Weights of a small transformer language model.
Architecture: LayerNorm before each block, rotary positions.
MLP neurons of a small language model. Each row is named by its layer, matrix (up: input weights) and neuron, and shows model dimensions 160-287. Each number is 128 + 24 x the weight over its row's rms, rounded and kept within 0 to 255. Numbers have three digits each.
A block is one neuron, or neurons of one layer that tend to fire together. Before each block is what it responds to, as a language model described it from the Wikipedia text at the highest values.

Description: Country/place name endings. Final token completing a country, state or city name, mostly split word pieces like Scot-land, It-aly, Sp-ain, plus U.S., UK, New York.
L3.up547:115155148172140150141189169208102138066103132141124157144162186121152108121175105123151120128117135128138157121117151138131146107125106112152127139159119110118126122145119116107082091118139145110145131149114117071089107096137120138139148139126145133154112113120142152145098156161140145183121115143105151110155142114166108129137120127139148150127132133146121089144172150068135132119131

Description: Word-final suffix pieces. Suffix tokens that finish a word split into pieces in any prose, such as -es, -ed, -ing, -al, -ent (competes, appearances, influential, leading).
L2.up227:126120095148136143109146168134108131145111076103113072152127143113135153109133142141129100110163145129167156115149135187106133130101134132103133154111122122110105123134123142127152110114141110121141163162108151086117157130153131133129160136137109116108161083152105125101148132151112185086132127140126182139153133112118117112104073121138072070142144167127126161139111104145168144105101
L2.up314:142140164094107169128146161145159106149124153130120145153135123155179120130153165124107125091153132135151135164106134145144087177122114124119106135138099096108089123091093133137162112115115115162114146134119103142121155148081159110136146188133123113123140114150106146144128166145113149123111156149137169084124127095117179161185087126094113135136128139094093134148129138113140131103117
L2.up343:135141113101128106152181180092142145109141121117113119148160124127134109132152122112119122132113152142121100162106134118130099126142118135085142126124083095083123121119152119104169136155071118130138155111110111156138137116162137111119162130106092139117148105134124173134114131106108123111160126119169141125149149151143156146128122159091092121128104127107141117169145126127136113122118
L2.up484:127137139161150124099076113134164116112147139127101101114155125107150110099134177170095155129133140137160129099165113171133156105143124157084151125107122103108104106118144071134129150128111112151128188064115114115177089157109104144122147110160149127137121115136098126077161127124130094120130129153136124138091141114132162159158070157124115150130157102134119142121150172151113075132130
L2.up507:133136118147140152111117115145143087157115158126082112139150118125183105099107150136127145104141153129141112141075096156124135136085110147108176138127125115097134155148163113182129136165118133143146171129111151154098146155135131132114138106133144110124161142112123107149079141107150100107149138121166130081138107121111145074166130089109100116104151120115116092150129166128124100143105
L2.up656:130157118116182134135140161075135131151140142116111078078132130095124123107161096142069147158153138133110120082102096130147098169103119109099109135146131148110092138177126131161109124087148112132111114128120114126127124145093114150132146144108062143127101132155101112130095109120094109113134104107136168143135109130122168112110106112154160146124125093075158109147155130139142140096136
L2.up853:089102136120147173175099107081149127124130158123127144117164173101153130138152108129147113076148182134145100128147157124140106113125120152101132175136069143114130135141145123100160117118088097144121153158166119137152149097129123112110143083085105148104158090149111137093097153161161098151160146155145100112134082106143123127125155172118105129094130163140105110114101104135167093116134
L2.up894:147125115137144143131132135131103156183099111129140104107150112115152110104127118134116120135089115149100154154113156146145139167097118098163146142147117132089127097156147117131127078126116118137160078145176149098149156156158134120119156141166123089099119102169124126118115155131148123100117164152128115066112119127117108100087085205120170130091117147140127116145143129136128125100099

Description: Word-completing verb fragments. Final piece of a common word split after a short first fragment, mostly verbs in narrative text, such as t|akes, dec|ides, g|et, me|et.
L3.up697:150094142120122117101176131178124120164106139114126082127129121126096141130149132160091145122142090099122160118115089159148157127133147148103093098089131187127167117116131137120112139146120084135155163096159154096107115139116106155111111159109129097134149121110084099154093121123125125134100136123134089164100132115091077104117127187134137108113146105083119120111122147139098077107175

Description: Word-final suffix pieces. Final subword pieces that complete a word split across tokens, mostly suffixes like -ed, -ing, -ive, as in produc-ed, homem-ade, fac-ade.
L3.up706:131102136092159171164139153125181169135114131124135118126109130120150121139108098137130113135176109120126139104139089171081128144097155122161117154130121149146126093138109154122155128087128133127145140157089148138095177143129142077148161147126090107108082141105067169104118144114115099140130130158142115158144168147122142099093088089106129141153112097132133110118177117115111152087170

Description: Predictable word and phrase completions. Mostly "due" in "due to", plus "such"/"known" before "as" and final word pieces finishing a word (railroad, Orthodox, freight).
L3.up206:123132075137109133133147151178105137160110112103142108150103133125096113109155117181102122128164108136136150144098155123123128150137174158132107145135117106156154140183122118146116135147098109144146132137103112087124081112124139082132138141109134164200157139101160146116123106116113174123128124137110145122128090109093099168125127113102142096127116146118103144138107178128134160117137

Description: Word-final suffix pieces. Final pieces completing a word split into tokens, mostly verb endings -ed and -ing, as in elect-ed, go-ing, consid-ered.
L5.up147:124082150129143151120134181088126173154167103128087133155159106114124165155132117178128113139166108133115125102163114175137122100117157123158138130130093159120117134167137148131117083105124119159122133108130147123149126137086132108126167138164108089095114124087113095128091141110134127118133078151082093110147134147098124075105076087131117160144119147111136122110149125140132095111099
L5.up441:140136101080146108181110128089135153123145142144093123085125072127131123140129151124122126130098093137107087112098091143154120115154134122128130145149127132114151130116186123166136095109103119104145164115130134096147156148159143095141131135120124126102122137092125146132120172093082141121146128156154123138176106096125048090104100129138123132114099128159162112155154124141111120085150
L5.up584:159127121124151105146092146126160153139143105128102125111105112115117119135159131076075121114111136131101109130149126144170094120139155129091169159142097143145151094145161135137167161134135137148136151107128105127109135126117141083153157133134123174135136158164133163174092128101102164145177142156179153148152117143117125108089135123155116130120141115108133114051111138137140150094120
L5.up664:047133125132139133124113155118122125118132151121165150114131079146165148156139149116117130133159152121140127088130127128111182100164102168136068120113105113125134110097144125124123123147153115170133092141108124092095149135130113103078152122113101068159119097168166135093120156129139125162174105146086139098159110121124116073107131139076095129111154110135138141132154144141122102101173
L5.up949:124092136130119114141148144145149118152104135108110120125154111139149125100112147161165100116125122136143165176102135128100147150113145139168128144158151181150140128151114089104097123166134163139140111112090171152171107106106141109108120144133155149117113146161162110140153131126116083129118092112133127142130163121105104139110109145100123079154149171104165094142110148152164087139166
L5.up1045:055062156172150115133130160119158145099144112123150136137127144143065145116102110128180098182138159116145111132153102146143137093112140124123120085088163172100162108169123154133075106103149112168126146144118122137104127121087103132131130146069104072096138148136151122161158119114130145159162116149134139135183094151147148133117103180163099093136144101149121124157131155139134103067135
L5.up1191:153092101162169138178107141155123138151107144162114071155129138149125161154110124128106121124136144144107128099117127119134138134117140095109170115132137162140118144101122142142133100086096088117154147148150086126039123110115122123128112107114133122121138129131118132115136160154134127175137145131057139189130116150106104110127120135089137098156107142149117115085143093155138121062123
L5.up1194:130068134142141112146140156070123127139113111117130144106139131104098092137129121090152146114097171159157103058135118149134127154128131130116098111115130107115123085104164132104113116159160108181132089144137129166172147156112104132069164158127143138136121096120156133132132107185092132136154137121143115082097114148125114159119107138119102082094152151124122128129145141116117125142154

Description: Word-completing verb pieces. Final sub-word piece completing a word split into fragments, mostly verbs and their endings, such as cre|ate, vis|it, me|ant, add|ing.
L5.up100:139132110146146129114118170126177090145097115164127083162092131115165132105170092105126157115156159144116099128127111097109149142110133063132115109163134185121129123116136114111100160147153115150133148119116121153118129099149099105122147127094123113101142141128109100111146119161108123113114152136108114121129095121141093129118093076100155130123126112187096160116110127145167162142141
L5.up374:131126146138147138111143162131132096145076102133128106100114163134122165117141131134113137100119117137109132123139117124111119127130135116129123133119125108162126151137160149147112164118126103150111147133093174144109168159098100097135156131155130149137084129085102143160156113126112088105134131141150073154163124092104148156145124127156152136163149121108128141132122111157132131086176
L5.up565:145130138133121098137126109149144131141135114127140140113099165121135124133145112124043136148134162116098130108159118160139132151115087101078155131064113146144104114151122131169168112121162102136106173121073125146085164127100111095117129146161145124134106107133143139151097133156105151110139142163155145155108129102126152106094128145131116118131143093136100143150132154138122120105100
L5.up585:128138151149119093123114139122115135145105126128160087131146118170103132137155117086115104111087090148152125092181084141108131088118132109109168128146173152135119131160108126168091144105157137123151130134105099134127134120144073153133113122153105107139115122138152094136098104148108165121142126138153099083117164154125117133138121113134131081106126127149139124133100101141151160195100
L5.up626:109126060153094137116114130111127124141129103150119192102143099143174180148107120155134157126130161088099139136098131108130105102110143137105077113145132112094152130138141138095088170113156112112128131117122099148090134105137174130096176119169095126124148142171140152106116160149085120111145126114161139106119150101104125096111146147137111124125112109106154116148087162145112139132132
L5.up634:108101118115122172182145152092125120143156154164164125119093118114170141132142125174153179097149108134150120095142122147120140126112110098124142170136115112133097124092169140122123118117094105109150119142135131142096158125139161144129091168129068135147141148139104156133128105167139115164106167135121112134135117143146082109094131135116142114130121125127097139115057108111149173170086
L5.up730:116113169117116138147136107069089103133120115113162130162131095156131127123194153104110148122093173096140106148132120125142167137144096129110069117109149142133143103122105167108108183116146156175117114152111117133128140158123150139158129121146116126105111135116076094108142113134137123106109161170116120160066097142093115091173113157154134133152150149134129123144118105170099120105128
L5.up1125:143114129121158155116190163111196139135115100138130069157134121115164156139137116133109143129080134171163121137125111142146115132086126115121126151165103106096154145109145150101162123166103121059128107123155168143143104125134132147141111151115149151097123125161088118109119133112135122096128152173140140175137092145100095103163156168154103127210164104149136113153099161122117124155129

Description: Department word completion. Mostly the "artment" piece completing "department" (War Department, academic departments), plus common words like However, such as, known, government, public.
L2.up84:131141147146131117119131110132104138153139155151127137137121129138123148097082115155093146131120065120134143105128156091104154153121157108131127178109150126133116120104171141128159129107131141119129107106114101144163095147131139109090161180096140114152104127121152127143121147131124142148138129139121137092124156133142102138102111142147114112150079166136175146139108173127106157164130
L2.up261:160095129140104090145082153147129142161158103096119072131108132120144129117133103126152113140126136158161118134090140135107102092151140093122162080164171109173114111128072128131150173176107140144116131166107135123155108120115103106113084153128135129126153091085088154139118113134127157115117169103105120117114141090124134094115115149141141147126100093150095114098157148154112124159082
L2.up553:143109161112182154073102161127170181139140106132109119119153171121125101106108116143143116095105138166138127141095116142136131095079150124176120109118134134149102114130110093142150145138134147102091134123137108126159114150112153110165124163115121140118100170115174087149106177124180121174153118136166124102169139105137097150123117119107153088146131165159116096134127141134113095138133
L2.up720:111082120143143131128148141171164112132152159155133135140153130095105161142157138139126154120151044192164115135127153101144150174117163130122178142123123158156122151122145150093140124134114106134130099105150120110108125149127131072131085116155156121120167099154186138126110116100124150160111055134121103131162117103125131144126119117149125137151116076125117147152167139159088117162151
L2.up766:119110158098152129140129098155104113159145117138123084105126118134078163113130145172139132106075108128119112119110112126137091131136164142139132116127172152134142123141110141079140136126155160120136088114104102139093114157125130132121157129137115122131149132154130104155140180087142155133124104159144119111135128158112072145130081144097147103134159106160119126141094142135139146095134
L2.up989:103090158128163147131110160155106135125140122127136160132152169102147109157107140119122122158139146122147149115139129163146130127090139177156160129161119152113113138157130158162128156098147160144131082109112163122110091165125135157144135097126158165111075158143152089156124127114114182126142106141104153090091110156080109162186112113097113088129080134150132120139133111122118126139106
L2.up994:093092151120152108145130148081141118125143120178131112130154145150077072096170144192108104157161133107099154130145178126136141160110165109118119112065145110103101066125098131133108119103101096168102147102116096119131112139137131139119143112136158120112083083109103139094134087117084133084158163118145150130179086169091142145111144180164110134136150124118126122108130137103145121089122
L2.up1247:083102174148147104129111128152122151085135132159085152101153116089138121142124160106178088110111098145123141125156109149110121067137095084121130113148140141087128111112115126091139177094128106121127151138100081108153105167131122106128129129136149117142115124126156146143118140148118140143154133149074136100091101161118119155153116145119120131139076110121157132136135092092117169144106

Description: Year-completing tokens. Final piece of a multi-token year opening a sentence or paragraph, as in In 2001, or In 1959, also closing pieces of split words like particularly, within, help.
L5.up12:122121136108139090153094135122127148091168150177136108145118098120152152132126138127142134140157126111143100119139138147155135137089128107137134120161109106110114106140121133113144155143127115147122093125113144114137131156110153139161110118126157090083100100115103125119163118136086156110132131119138165086103160148115130161130140157167142110099128147100139076161149099129096118121159
L5.up152:094142163174151152166117120116099099084146153142156110119100116124100145089151163176117095150151120103159099117103187098176105152108107153141122140149114115150114134147152099128168163144140153169125154129123144145102142139117131146130151170117163121063091123144084141138108093146142099110087144127183142168176093118120124120154112138149098148144120130102094128134141120128090105127105
L5.up426:096114100145123098155154171166160137091133136128132137096143131108127106107152130152185112176101116104150124158092118121145156092165164138112125169113120163127163153167087120174119168172116181138143161139124136156104119127113110149130114124133198163151123124146125149137120119168103111171103147131134124133109101103116127114140145141118128129137133137143113087165132120075113116114171
L5.up896:115115147139153122101140153088116125130170130154159158135131144140106132132150106125106124145146119140085136144116128120144122138139091130115159111135166119105142163106125135126131101140131164125111134160140083121106170142118089132123148123104109111166108109171166134152130128116083123109096119137150137133152135154139133149158118146135121126092118081121146116155142157107148115075159
L5.up980:129106128155101124149187128100125149150070130130069127102094149147096096173121119158111124135137127120160157065108142135156118132180068138122124114154149136132112110147158117161185140118111146139095141114147176093126139113086096165120160115129140110130091150127120094124139159160101164113137113141115104143132096114175163171141104181155107119154148148104155109148136153137129093156159
L5.up1001:115101128115154142112146099102139114134136121118158150120113131092156123155131127149144139117120143110127140144100118126149125144152178123099129120076101230085165148149147138120143161170117125158122144106128139139042100127127118131142076127124127105082159117128083112088076107160108126164147115153118119130176146131070081123116133183127109114099149141112143105113105130123113099150182
L5.up1033:109140121148113169170112128116110148178142162128144130093090157171115142123162152161161122133144124124143121118181091139135113132115124106096101154153119186119138132115157117122123109096111140131127154128112113130105105095156095112105111089101144116132100169138122130152083097161091138112150152115163091130100133139119140171072174141177118073106121110104076124115087135178129093139131
L5.up1234:132100161122141125098121186134119087125113084168158114112100129166130124135134151151145144124110129115110155121140090093162112152133145096102154109107139162149083152144165091133094127072108122126109114124135160110116090144160106166154122075140131111115132132104118117157165143133113116110121150151133131067106134140118170106148130151140109128168176123127142099161148117147117124121115

Description: Word-final completion pieces. Final subword piece that completes a split word, mostly place names, such as Zeal-and, Par-is, Pol-and, Brit-ain, Illino-is.
L2.up202:115125138106042122139156147117127158124133151127124147135107087113110102147125135148146118167076124169117107135117141135112147136159121144108098103135129128101123099133135106117124115122113139131143103126115118118149104145091162131100176156178138139161133110189117129116127100179146108217099101140134141088135152153112153133141123109108120134136121136086147105160151080075134167112126
L2.up214:121136137151140126138119169154122121099093117153117102143112151092140137121136104101130140146109113139131181148124102140094127097139111142138180149146136124147124092124129137113127110141142139086156141121105172134139167128114147153111149131135147135100130151093124118112063136139116138127162151103143110122094121136135131144194086110132129140103148092113119094157138138131149111087102
L2.up756:116075127127135133105144125169134060080138124155150125138128178128170113098159136154089092127094126161129135159139174123146134135173128122144147087105141128117128137086140166154104116122135137145149131128111115086075116146141117157111133164116116129112158115121119126158074137141134099144157179109128089109093067168147137113130110147117159100131124135110131094106117111135089107109133
L2.up773:130153134127099134098138131141117128089168135122120136169135146127103119164138175120090100132096133129148153133130159158135122092171113127141172120148086077168113115101159126170109168156105182134133124177145084102114107128116084124146111119148150133102134119160146123111123100135116163123094114119116165141130122152123119093146150110099117174126107122095142089117107088114158142121092
L2.up862:110107116114123137105119130152121105082128116154140085116114130102167116140143119163169173141092152149158120118124084116126132088134131143156107121173114085140161149137111133132126115166121184161151126088082175114080145140135145154117173140100111107132169093110132138113103178134143077153125148155149142107139083130170141189143140118168150139129115113126134079133127159115148084080107
L2.up938:121153121141135122143112113106161116145125135103129095101141113120154106139098100092114121106126120145171153145116113144110126129125122154127156158148109128133155129158117145170111133104127125079125112137111164103128192130134117122113074194111158197124147134137133115139132090105168130141139148143079123110173106134134088132165116137108148114140143133102093118103179155123115125127066
L2.up1041:115123102167125168114116145118126165170146162134095121133129149139160088070156102164134130115082096108106130123150145097106104116165105129117100121138114144137128126117174108117142132127181149111111066162121130097145102119143134151132160091128125159171125077126084109130153124126187119142132094118164136103105097134137163121121116101147118089119107106133092122134133119113152146096146
L2.up1241:122105147099123171122188107136150169152173136168114103095151118145133130096109132135114126122119125136154115151110130101144121079144097117079161135108155109142102120096146103170109135113131164149131124080089110150165136130110129142108221151136125179173143126130144129180115156093164151179168127098068136118135087148162108147099121091093111085072123125120107092119088150128172144128084

Description: Place-name final pieces. Final word piece completing a country, state or city name or its demonym, like Braz-il, Austr-ia, U.S-., United States, Chic-ago.
L5.up105:084164133100111113129117096162131171128158148094143118136135129105164119104132086140158112090111175097128155117145123102111110133126135113150112101140126160119117121165138119112163131113175189132077169140171114107160114064133144134117093124126080141153133099168120097115107131139093125116096097163092135138177173120146120130103122111114107134093141169088129123119113069100152097103165
L5.up594:089140116149159125121113160161072126118129119106145122129142126115123092150101067148147107126145107137105112131110160095187121094105140128138097152163158191122163141148123084127143149189114136140094173119121073135122084126134112119160148183155122106118094119117171142138114158137173146144140113135140144151134108116150148103142110153111090090122146114124110105116160151093166118114137
L5.up602:121151161177116129089136138151112110124126139124104115164110155107097094132094085119132116134137098117174108092128125192181133139097109109109126103169108129066125134141112113100134102125104115111111142147128092128104123119122112118150155148158145143112120106125142174098127144138104114140145144148158136139125118130112144123126123129163146136148081168113130110135142138122141149082112
L5.up802:112106152114138139119152154127076057161178149114140142096107091114102120108152126112104114173151123142133184145132118114134131142137128117115111118138101079184085110158083138126133148111125143109128127093109136099118121142135106159118140139133142168142120139151151142157118153153101149082115115132141137094172138106167099135149125126126106165135103130119191107101141141119135129114104
L5.up988:096138144130129179088125155173108084121146133095156128116113134154105135094090125127122084119154134142148105099124113147137101143125091106184138122166142136137134141149090118101109106146143158134097148127157125099106101154133091153135152130117088112165096093139179183115146141140151123139146111138130099101144097129190119113087060147141124113129096153144079114116144117118126070127147
L5.up1127:141180139188118141154192109131115120114083194093123135141145134111133131105185118118177107092119122141103140134150102152132128109117140142089117134147143118108151114119103105092117127156137170130115133162151136101124117166157133152099146127147124148127141118114137142111114130157090150139139103096157090139105127104142133116197110139125111142143129126111142141113126107120140111083114
L5.up1161:124127107113137110121097152132119170153164116122094123158123128141103119099140134114098131155112135158132131087128120188165112136155125093146096110139108112112153097121165149124136118122107134163093112170130099115101128124105150129121105156139124108124102109127147155135120120152136105153179147100156110142123110119152092080147162121124137084134110131103125132114144157083152128115116
L5.up1184:140155176158120145164122133105075123092147081102145121196118172135147129117158126139080111171118093087155114143119153134102138125132151114110104126129133108053126131141106103158163130131119167146112152159121112091152177112136133120128150141127096135126113136108101139129111138136136087153118119130138097139155113126116091162137147149138088132094107134097117105140131135081163086161132

Description: Word-start continuations. Second fragments of words split after an opening letter, mostly "er" (H-er, S-er-bia, F-er-encváros), plus clause-opening temporal words like during, when, before, after, since.
L3.up1110:114089130078114144103126123113121135164164130144113179154139119101157112148122134152123142125175144101150166155149151114151116142150121174129155122134111108163131115175126092145162143162136128124171127136121118134128124156051131119138121136129109085108106152147138165143121148107107136102145117106121116155160143122118122133081139169153109137088122129146102163105120159073063121104151

Description: Split common-word endings. Word-final pieces that complete a common word broken mid-token, mostly verbs and function words, as in includ-e, wh-at, hel-p, all-ow, sh-own.
L2.up59:152108131153121156111135132097145129173121082110131130142126135109103119081157103118129103122102128136150154120148122138136130169101104089129134092173114161106160147100138149120140175092160099160143151170137151126167180143134134125107170139141083155115108122146097113124116124137079111114106140113145140134130087141084101127099113166145132132102155087120132148113146135134146087126095
L2.up107:126132135130143114113036124159152083133115127109146141086133133151108139079107132094116119119135127168112164141131094117147129097113111097115098137127124121134113123105098191107099117105124086150141149123138131138130131142156104110098106157116099161098154139151135137097112139146110156128167114130143150121141084102083100161158109148131134092123129115131109114135146124129141137120113
L2.up453:110098130130138132138151124154155118143103105095149106113149116136164126113128155133122057177123172143126109139109098116135132122138114126110154088146112125120167103124126136121151109115167128122150175131147126111151174091151134100106147104105130144103124126124109178148087165139108082119140116139144124132119110122125108111146137177177093133153111093116097091149094140124111166126108
L2.up488:159105131133124113100140159138135125123110112131100063128157149130148128149123075129110101182146123118099100100155153134096108093110168103134132138126136116102125111163132107074097167110166110130141113118116164138128118147118116095112104119099113133110146135151095113145118129169133126109127109141106116111169126129130121153109129160143123100148116123141101132082113127152168137140098
L2.up489:150122136128174133142081137135126138116154065102172116113127105113145174126139094133118098101113119148132144109106070123119138122151118085113122128089143110138176125185129099085148151145149143116149166141128159150102115155109118137153136141132120120118117128079107162126118132144101089056104093140118128180093147114129132112142115161138111131136128129121107112105127088129090140148117
L2.up750:109160105145112167088133127104121131110104134139145169114115118140113108135147125116135111133087142102147123123115135101138110139168132098140086134111153138137126148124175121129133122094177084125165098116110139103178142102099095108068134125133069115058154101133163136126129108119117115099165140121160150080165083151118159154139118180146107110166162130088128137140116133149164158126134
L2.up1009:125139164129150170097107147117133148108119140145120106126175131089168124084153138129112147118123143141147092117111105164137130141091164126114099097096148124129112097129114154116149128128173086118158119117117149142124110133093092145149140113098118077116160166124097123136110128130104169100111154146127137128148126127124112091152082134140120126109153111141116105122115173137097101081171
L2.up1118:101141113177190134113149152129107101077116112144163129119098092145126116125143144127095145180131146161182126118115101120148130139106135117148128110115128129087109126111143136091144126078137095135104121170108127101123129113093114108145113135140112090094118125140133139193094141135130136099142190145109163140159124130134134119165110141134146099076098149127131099092153171169144157158084

Description: Word continuation after capital. Second word piece right after a lone initial capital letter, mostly sentence-initial words such as W|ith, W|hen, B|y, D|uring, B|esides.
L2.up50:187141152141109115121117114102113115139109100114187175102156120143137151110135133076154125166131154123096169136089135115119130200114131138109186127161125107159131153145180154172101129131180133123090117141122121115184136133125142135139157178121156122123092167173152184165112126119095138137141111114105108159110158099152099150114140132148110119120133119150139150125108159128097150138110
L2.up52:145119102096125103112110135121156130103119103140150109170151103147139085135133125114084138109136146178128149121126116163136146145132103122105095145089118143124100122141132120115102106145122078117080152106132107147155116143103143126159113133109146135108158151165134137127154145123117138138195168169096126139111120144139092083127139089135142150103185109125145115118095091100056106108119
L2.up80:130126117124134091110110097116133081141066107122138115095135135143152153158146163105135132161131179137113114078114155138161098164098126109137096138176116137130120134144120106111136182146153117143113124137122138154131164124122100141140154148159123136130103148157140151081132163156116161118171144160129117109105139187070132145160112134182106098129155097156109126123118115115116144068138
L2.up456:139091126125138148091105141111121123131120084140141131133114128141149114153186137108136140080165120117139078106126086121103153136087110125126085095083112160159096172129120155136120158117163130158098166137062136099106147151111147110155125151136111116140102109137174129125133110156133149172113117160142121141090166120117133142117101148129152135124156087133158153140124119088151118196122
L2.up733:184201121144117142144104147124149151155115106168121170121128133141105105149127138148126109130143132147112090120123120146108151130083122130112088117135126133099072125152119090083115135140107116119141137119096148153169141138132106067123099127135119136115122190149142083148162172151141150131125137175118152123129159118128154147167127120132122150072164105153073160139143151134102147117143
L2.up741:172174138093137100106102070137117106089124056116150215124092068103165095110120150174141128100093135148143152115119105137150100173139166154131101130151120111103094158150104135109115105117110079096154146136086135147152113127137107140125131149098135115124108164181162160110162133116052097129127151113095113190161183103134127109147113116144119173096157107097135143126140163106113166105112
L2.up1011:152124138083124132108134136140137165126085144136093108147153139150138117108091165150129148120136114141175170167137119132149095197097145141161167123109119116119122133140137112135118127112159127117114118116134130125123120155090123109123165113151113077093148148163117120133124132124089154143137118096126134121112149102131120131095084114150118102129125115127115134140117147115110118127162
L2.up1132:159135141159131106119093151092100110103119172096135124085143136112133128123163183096106109142140149173131146106111131124121083145122182118114149122143125118119112123131102130136142111155129106122091170155085139120144123076096112144125094133107118091150075127154174146147162134195120162147128129136117136153139178132170133095172190126154080097115168084166134115079097137115122076085150